{
  "num_hidden_layers": 14,
  "hidden_size": 160,
  "num_attention_heads": 4,
  "num_key_value_heads": 4,
  "head_dim": 32,
  "intermediate_size": 640,
  "vocab_size": 4096,
  "hidden_act": "gelu",
  "norm": "layernorm",
  "norm_place": "pre",
  "norm_eps": 1e-05,
  "positions": "rope",
  "rope_theta": 10000.0,
  "rope_fraction": 0.25,
  "qk_norm": false,
  "attn_scale": 0.177,
  "bias": "all",
  "tie_word_embeddings": true,
  "parallel_block": true,
  "init": "uniform",
  "init_std_qkv": 0.0485,
  "init_std_o": 0.00916,
  "init_std_up": 0.0485,
  "init_std_down": 0.00916,
  "optimizer": "muon_variant",
  "learning_rate": 0.00167,
  "lr_mult_down": 0.7,
  "beta1": 0.95,
  "lr_head": 0.00594,
  "max_grad_norm": 0.5,
  "warmup_steps": 200,
  "schedule": "cos",
  "final_lr_fraction": 0.03,
  "batch_tokens": [8192, 16384, 24576],
  "max_seq_len": 512,
  "doc_mask": true,
  "train_tokens": 118900000,
  "max_steps": 8180,
  "dataset": "wikipedia_en"
}
MLP neurons of a small language model. Each row is named by its layer, matrix (down: output weights) and neuron, and shows model dimensions 0-159. Each number is 500 + 25 x the weight over its row's rms, rounded and kept within 0 to 999. Numbers have three digits each.
After each neuron's rows, "fires before" lists the tokens most often just after its 100 highest values on Wikipedia text that the model never trained on.

L3.down253:516482490518481479459537456525502481478444465477470497486507467495544478506482528488511479521508555498503525541520540443511451524517475491494513499482478555491506521543483459501466525469499509496528473480476514494499534514526498483537549459496512507499506517493453496516505514499536514485535492504554527484521483494471488437534484508504522480486489505505482469518508514489531423468500504533513515503495486521442491496551507488512510502529492481484523502515481519482513490527534482
fires before: " the", " a"

L9.down211:529506480511453518517497505493459488464518511485469530493511488507523482455471542482501480453481515526476495499472517555467478512508517475527518483516494482508485539489512512517496480556439488522493473518536533539522511504491512540443482472488509481474526495503505521498492482509493486501484479492466482543493473552503487552519543490478503485499516518516488497484477472465467559547466553486546523499512475453487498526478504507537449478531503506522504487498499464487530501494538505
fires before: " |", ".", " be", ",", " is"

L11.down168:455499500527443461508500447538515444524482480507473526503495498504505483475503529494499527515481518519495540510496509523472520491549464487499475512454492537521511518473510485514526505490490478487529492493501459535479475516545554477514520528521550488495477453498471502460519499480514530505493482475480519500479518486517497491506558481501486474513529495513499467468517491494557450487491550500518501483537498468535476537572511487465487495513471460490520487496495493495448515525518512
fires before: "9", "2", "8", "7", "1"

L8.down617:497499533492524470494467454507514517488503489505492487516478504508522507485491515508525486459490452518472457506504525508521469489500483507509514482504497519540488528461511510493542513513493513473530521480506538482516533507477466539558479459505476458518510509519529494488480516500542540494459489482469489524527475474492513445491497536457468496516475541504561519540484516500464505504537455490481473454526513499445498508502510526506493484555517494499477513485518457537536441523520539
fires before: " |", "en", "2", "1"

L9.down269:472498514462474488452536522457498513500507484509493518526493519530469507534503536428492485480540521485459486491485501510524485487508529511519521499462489471520464460486526524516491487539502523472513528479496539469536509487479563502519499528470520499512546460515527536495528526479499488512459531477531505518519529495500476495481472526516509544480477457508495464474516448454508552500529511525469508486477550448503519505520489499476501457510529524520487462519499490501478484511488504
fires before: " "

L3.down236:508495474501524494457518543505470522511497535496536458472499498537515507483491480515544515521487516532484525489473484497500489509467514522523474455526456509513559528507473510494507482488526514507508523506476538502478552502469470511534488521552556494499471469495545470506522525509479535506504447559476509493477509459494535494497468488515483498473511494519455478497511497514478491496537519498471510470500494521454446496463491465502505496512504506495535519494523514480483443421506520
fires before: " ", " L", " \"", ":"

L3.down451:468527501469529490457489450510545477512473477501475454497528494529471460518521494517504526538501554525463496465506504525543518495504512497496496510511512516468466538483518520488494491489498476492507552467525485482536482496541538481505499521483541478485517528532477524472477467502544492515493513471476448508497527511504512518475487536475501486510494455471486520557485472442537496512506486511479523522531469522518526506498476533467508494498503474482478516495520512495458568506457468
fires before: "0", " |", "8", "7", "2"

L11.down277:500530495487525476515516503505482495505490482528509528444466502516513505518511525476492457502473525495516519522512486486482445474495532514439492506473507520498493526456545527499486493512497486503513468507514511503522497548554512508505527466500503534509485511505501496471460470523494536545497479510503488532509449449456540508477506516503544479505515514509491467515508423561509559490465519487514516444517514516522484505468507463475449552495524487495522480492503508468511478481511527
fires before: "0", "1", "2", "ra"

L11.down142:457484529499483508489488501540478483508509522521474536517514478504532455502487485511506523501511514452513505528487475493484500474470495522489526510512477511513496554448497456475494514533519478520510495422522509555524493516531467490478492472514484485538508484474505529505521563558512505484481517489496468470541486493491515497505533452521511533455529519528525483507516496420512514496494509533501493520494533509505465535457489463534469481496483478486489469514462528484458506509509505
fires before: "1", "0", "8", "9", "7"

L9.down189:524520484508528499563444485522488486497491490507488489460503448491515513522469515489506500488526514520488470506542522476553519515518494503513541512520499481510480533511528475514518498484488475490455496440515528492475477518466490491468515536561533489516495491532494517488495500510477543500480465596545528485466496493472491514513523505504481492478489480479532483498505434496499485522493477556523511491513491526468489483494501528496522519542529464490503469480466482460516490500485455
fires before: "|", "2", "t", "s", "T", "re"

L5.down442:509486538524506505496492518509540502512476483517508511539509504479495463473500479501481483538512523519555491511504502486490493467543483538510489470548461461494526488478495486474519526484481468477501509459457506484485481527537510489537518521493564440487524492474516545535472484485503476443519469482504503469504471464513523536481482480521488565507476483496494482496474517550497504495522496510490524441471505480464484524470527529503484544515488516533515528477504566474478508488505491
fires before: "0", "5", "4", "1", "2", " "

L11.down619:532489485550538477534477471534525472521501514524468495471477449493501499468526523531489509513504469509539483464474515500494506492505475515500525466514511532508543508481528550516497516510544528507534448474502530500497490492452473458464504530496489479476491490488518491508507508495497501532529514552498535503512504466507511482424521531526521479511534479512499466476496500506510534478486455500505501515458527474521476481496482469495517465549494470523506435476462506464526539518523486
fires before: "2", "1"

L11.down561:498466460487479532506495452517511506530540542451507518505449532495497510459456517501527561498446501473468481496513478525500526570469495511505528502480494498482486510520486473498495480434494490528520519488482426451488539511498504498487512500507476492479474484498500517508521461515499473528529477525493524542522526505467540489539508500499473521501476484502492505470548501518526512467490525525543525459487487515534480524500504540508510522522490490468518494497492504461494526512464525
fires before: " a", " the", " born", " an", " named"

L2.down413:476541507451497472525488496500495553488475500531531505526488479485536511514504488525496470531529525519458482474500539487515462526541503500467500511501521519495489515479532499486501528509480497495485434473442508527494514531449492501460522490482526479504498508495461504520502481504501489514489508451495537475522515514480503480460461471504458528546472505433484521541523462493488514508513477525523516482540521542490455518502529532503495469494541513536507550516475528483475508515461488
fires before: " |", "8", "6", ";"

L9.down606:525503475486511473507484501489483509474478526490516443525515466504505512488510442540518464477515471481511480505493510498524439516486477526486524528498493482503522511470481466528497512515464510484522509485500520476524511553523469502517485457473509504558530542491512528497483472511478465517504473465533510517506502503500520490505420527509453488478544506511505528504488514533538479509525534486496517480511473528424519511472521507533535494497467525479517531454489475523484508471508558
fires before: "0", "1", "6", "2", "3", " |"

L6.down490:470539511497510502447482531498451478446479519524468532509500485513479518464468526477466523507505550450479494495514502482470473478497526512511478493469484515527533517485495504478511524516489494513479515509536529530529472510514477527510540465498502505524536518514481486529493551525506482532483473505443509510498506552490518514492507507533479490497503500476524493455439511447510479527540498535503490512487472495463439471501478520539526466518471524489541499479469543516494490507530522
fires before: "0", "6", "2", "7", "1", "3"

L8.down251:456501511498488477527452521512510467479490548512487498477493513501481523501526472498476506479496453494487505506499468501508483511458502537513472480553480506526496520493509496471500492478470492528481495448485463479488519487516484487541533480501492476485544539543521476480470509531531542522488529517512502499502481544474521570478477486520539495507503493548488513529504462469505499502538509503493523507522477518511491486527481508520511460478520502529554454494504471451504447517431550
fires before: "7", "8", "9", "2", "3", "6"

L3.down265:488454531529507425473525530483519497484484494516502498503508502485506523484462499490512464474529497521486505494527517507460503475483505448450469496497496490508519453499499517580481488504503485477519517522467484462509527497495475525523505508502484469465483530557541477488520479516427533485521459491508539508506489504529489491517500507520536522469509477498457524504497527490502500464557470523480506489510521500485475482506512533503553489512535511539516507465468557505520528528479508
fires before: "-", "\n", ":"

L8.down473:473494495495479524487465548497512489491497543485501461472440487505503520489502484456546453538531491498536506560541475476503449518530447504477499517509461465512507471515435493495505521496535538457512486545547517504478488499507478484497498519493474471501504533502518481523468515489517534475507478474481547479544478526523511504501488513516519500474494490479530511503455478517488495505521530519505494559479507466494483498479497545496475506460500482490518513496556526483512528535483513
fires before: "\n"

L3.down342:487516520502512503492494534501468501533531504506506501479475507509497532458508489447502474519544466525477470484496507524484491426467524522520460489499494522495503523528475486477499539489497527501475496572478479507512497505489501498502518470481496515526552477528519507458522469510430545504483519536482456492502534493488501523480464458538472460485512482523490528504492512502479491463539461467523466453516517537489503546550474489527556507510482501467514504510513494506527496477509506
fires before: "1", "0", "2"

L3.down512:487455475529485507513518474484539547520481504465495499499512508488508516490491466500524511533469493539480470509497441491502508497526479479506461518506501519541557455475495472498480551479466462488533522537496520542525494529506520505485510482484484477505517529503490532535499502480537497483502438558516490488515496568468494493488463504488509535476491488480465515555526506473447490521492489484537452468498512476449490500477547486457525511495495506511534511520488510496502505473524504
fires before: " |", ".", "9", ";", "th"

L3.down30:499506479540463531500487531559469515519496511529534483488504533480525471517485523517492447472467475486510477527547471489478490511508487523530431559543483485521479500506490491510507549498497487486507478495520524520467498515557510508466490481506498487507514522540457475499485481500480517461490466490527492513527514459476531487484502522505523509497508456514515479513528488524444505512514459539477516543498492451484492481473475516497531474454509464526497465537496502507492497490563507
fires before: "\n", "-"

L2.down71:513521475556544539504472515496493485509526545521510525507531521468457482503548492499464522486512478455525522468517491529490526529473514482487462464514538514519544466519484511473514539518512505451463526529482491489495483496485519540466524500462485472516487499496486517484466518479555508500493489461475483531496479480511515496475497459526522504469484449508494466452496486485520545478474467525530532560540513468510498513495472497513513512530501525468494474527499499512495466521526468
fires before: " |", "6", "%", "8"

L11.down411:503489518462510495483446524493436549479499499543476507496512548482498513503530470460494524520517518508513496519512519500494494468535540493507512551493484506495470476524500542513498492503494470500511517490484499514559513533507508514484483477497512509468521482515477490479529494497402466443504499557467473498566548559507491494491552459474465519503502496492482524510490486529500494510508515463517492485509474522492477508487508511488492478509510503467471498513501451532465490466490511
fires before: "0", "1", "2", "4", "3", "5"

L11.down589:527506521503471496499560519494516493473445502479503526497497488564524505471449526556476454496502535485518496455494513504487525506504480499521485539496477476454494519526508520505498518499511496521490493485447509499442508487509479479458508527514534503468473474531469496520516558543516541490507498499512511509463502494507539507539485536514503479537497484478528466463502507460523490490518532483496460490439493482502507554527509497481513510477510476517497498501506519535525471451463462
fires before: "0"

L5.down54:505480495532487478492527498496521541522447492470468479520446528531501515525514498486472467519475502438475499530508507524493485490492522532512491478525475474497462493482523506522489485506516506525487497505539496498530484518501498513505574565473449508518482502539433507512471525499474465488557512528470500489507548491490514490522518502517446491537465513503506517527497489538508487550518523477483509548473454498469469483500515481530519496515495504512481505458472475457519518490477482
fires before: "0", "en", " |"

L2.down494:508477558489523524489521506501488529510454489492509483529527491536532542474512503514474503469503516437515481496451511545453484506519490453491488473537527470518492488518503524468507514483489534496492507517465531477508480481498531486486525481530510563488477534505483508490492471551506521507516465553529506481499508502466504523481510494512521555481536470476499499508541459507496489463523472519514500445481532520472475508519474498495506539460458476507474510524500525485461488529467462
fires before: "1", "2", "0"

L11.down343:518500503490486513488529484497513471477487479508496459484528516476504465480533528501482481535481554507489508468492494476471478544518455497488498504531531488539499537476495500530506494434512497488507514454497496506471539527512505495500506431544480501518485521500472490533504480524516526485464506490512495483478521503467434530514498472468521514491522495452457538496511470473536495555528564480523518468474550500486519487507517528534516534470513467536517520494509476485488546489475504
fires before: "1", "3", "2", "4", "5", "0"

L9.down485:472483519475480506538544460469524473471485515495537544528515482508501470512485492490470530495519515459508473491547476489472483456429524525508485483524467502472486524529482529523515532542503514530538516513513535501514516515524506469540496452473492467449516490509519534464536468505521509486531509492487533494517490478471514515480501460509494485492529463527506498482490496495489486484557500519490479483522523505488515485452491484494480505526505474443466532518500507465542548479513540
fires before: "9", "0", "imately", "th", "2", "6"

L3.down6:520529502498542511512507491476559541522489493464506477503516484510474528520485523557508492533523510502454501519454523492504533452510483508535466486507487514507467527515510513445495527511493512460582479509499513537495476486510526507480505488480522543506507523522520500511497461478514462517491505524487475520540485517492461539536475490487473529471475463506476474520467533497481468501512472449481491506517512522490536476478505514512481458487489472478506444517521546474464456504514488
fires before: " ", "orn"

L3.down630:495509507532538502502513446485530511477478502541439526494510478457498500549527523453493493491451541498486498518499517487508460501518503512480458504493481515445556520514476481486488473487456516518538495499469514483470493505490549474526517517497536505509503492478498511522508487527535481499505511487485520492443510474507492488485489486500494502520476576479505510493492548502484489519474540495498481519462438559494513480521462497542488509523464521549547525513488490519474495495524480
fires before: " |", "an", " "

L11.down587:548488501495472496519513479492467512457461519496496488475475487527518522511480537511489456479497513467518495492528493498541502518478476450515521494529545453494469497473506485494520523485519526505497511515512456495528537458540471477501511507502527473518471497510466487496490524525526481521503555453489518538546506470480504481488514502479509489486552517499544538493466522443462481529510529500503553505500484520506522541467467568461492513470506477495489491514557495467491503486522482
fires before: ",", "0", ".", " |"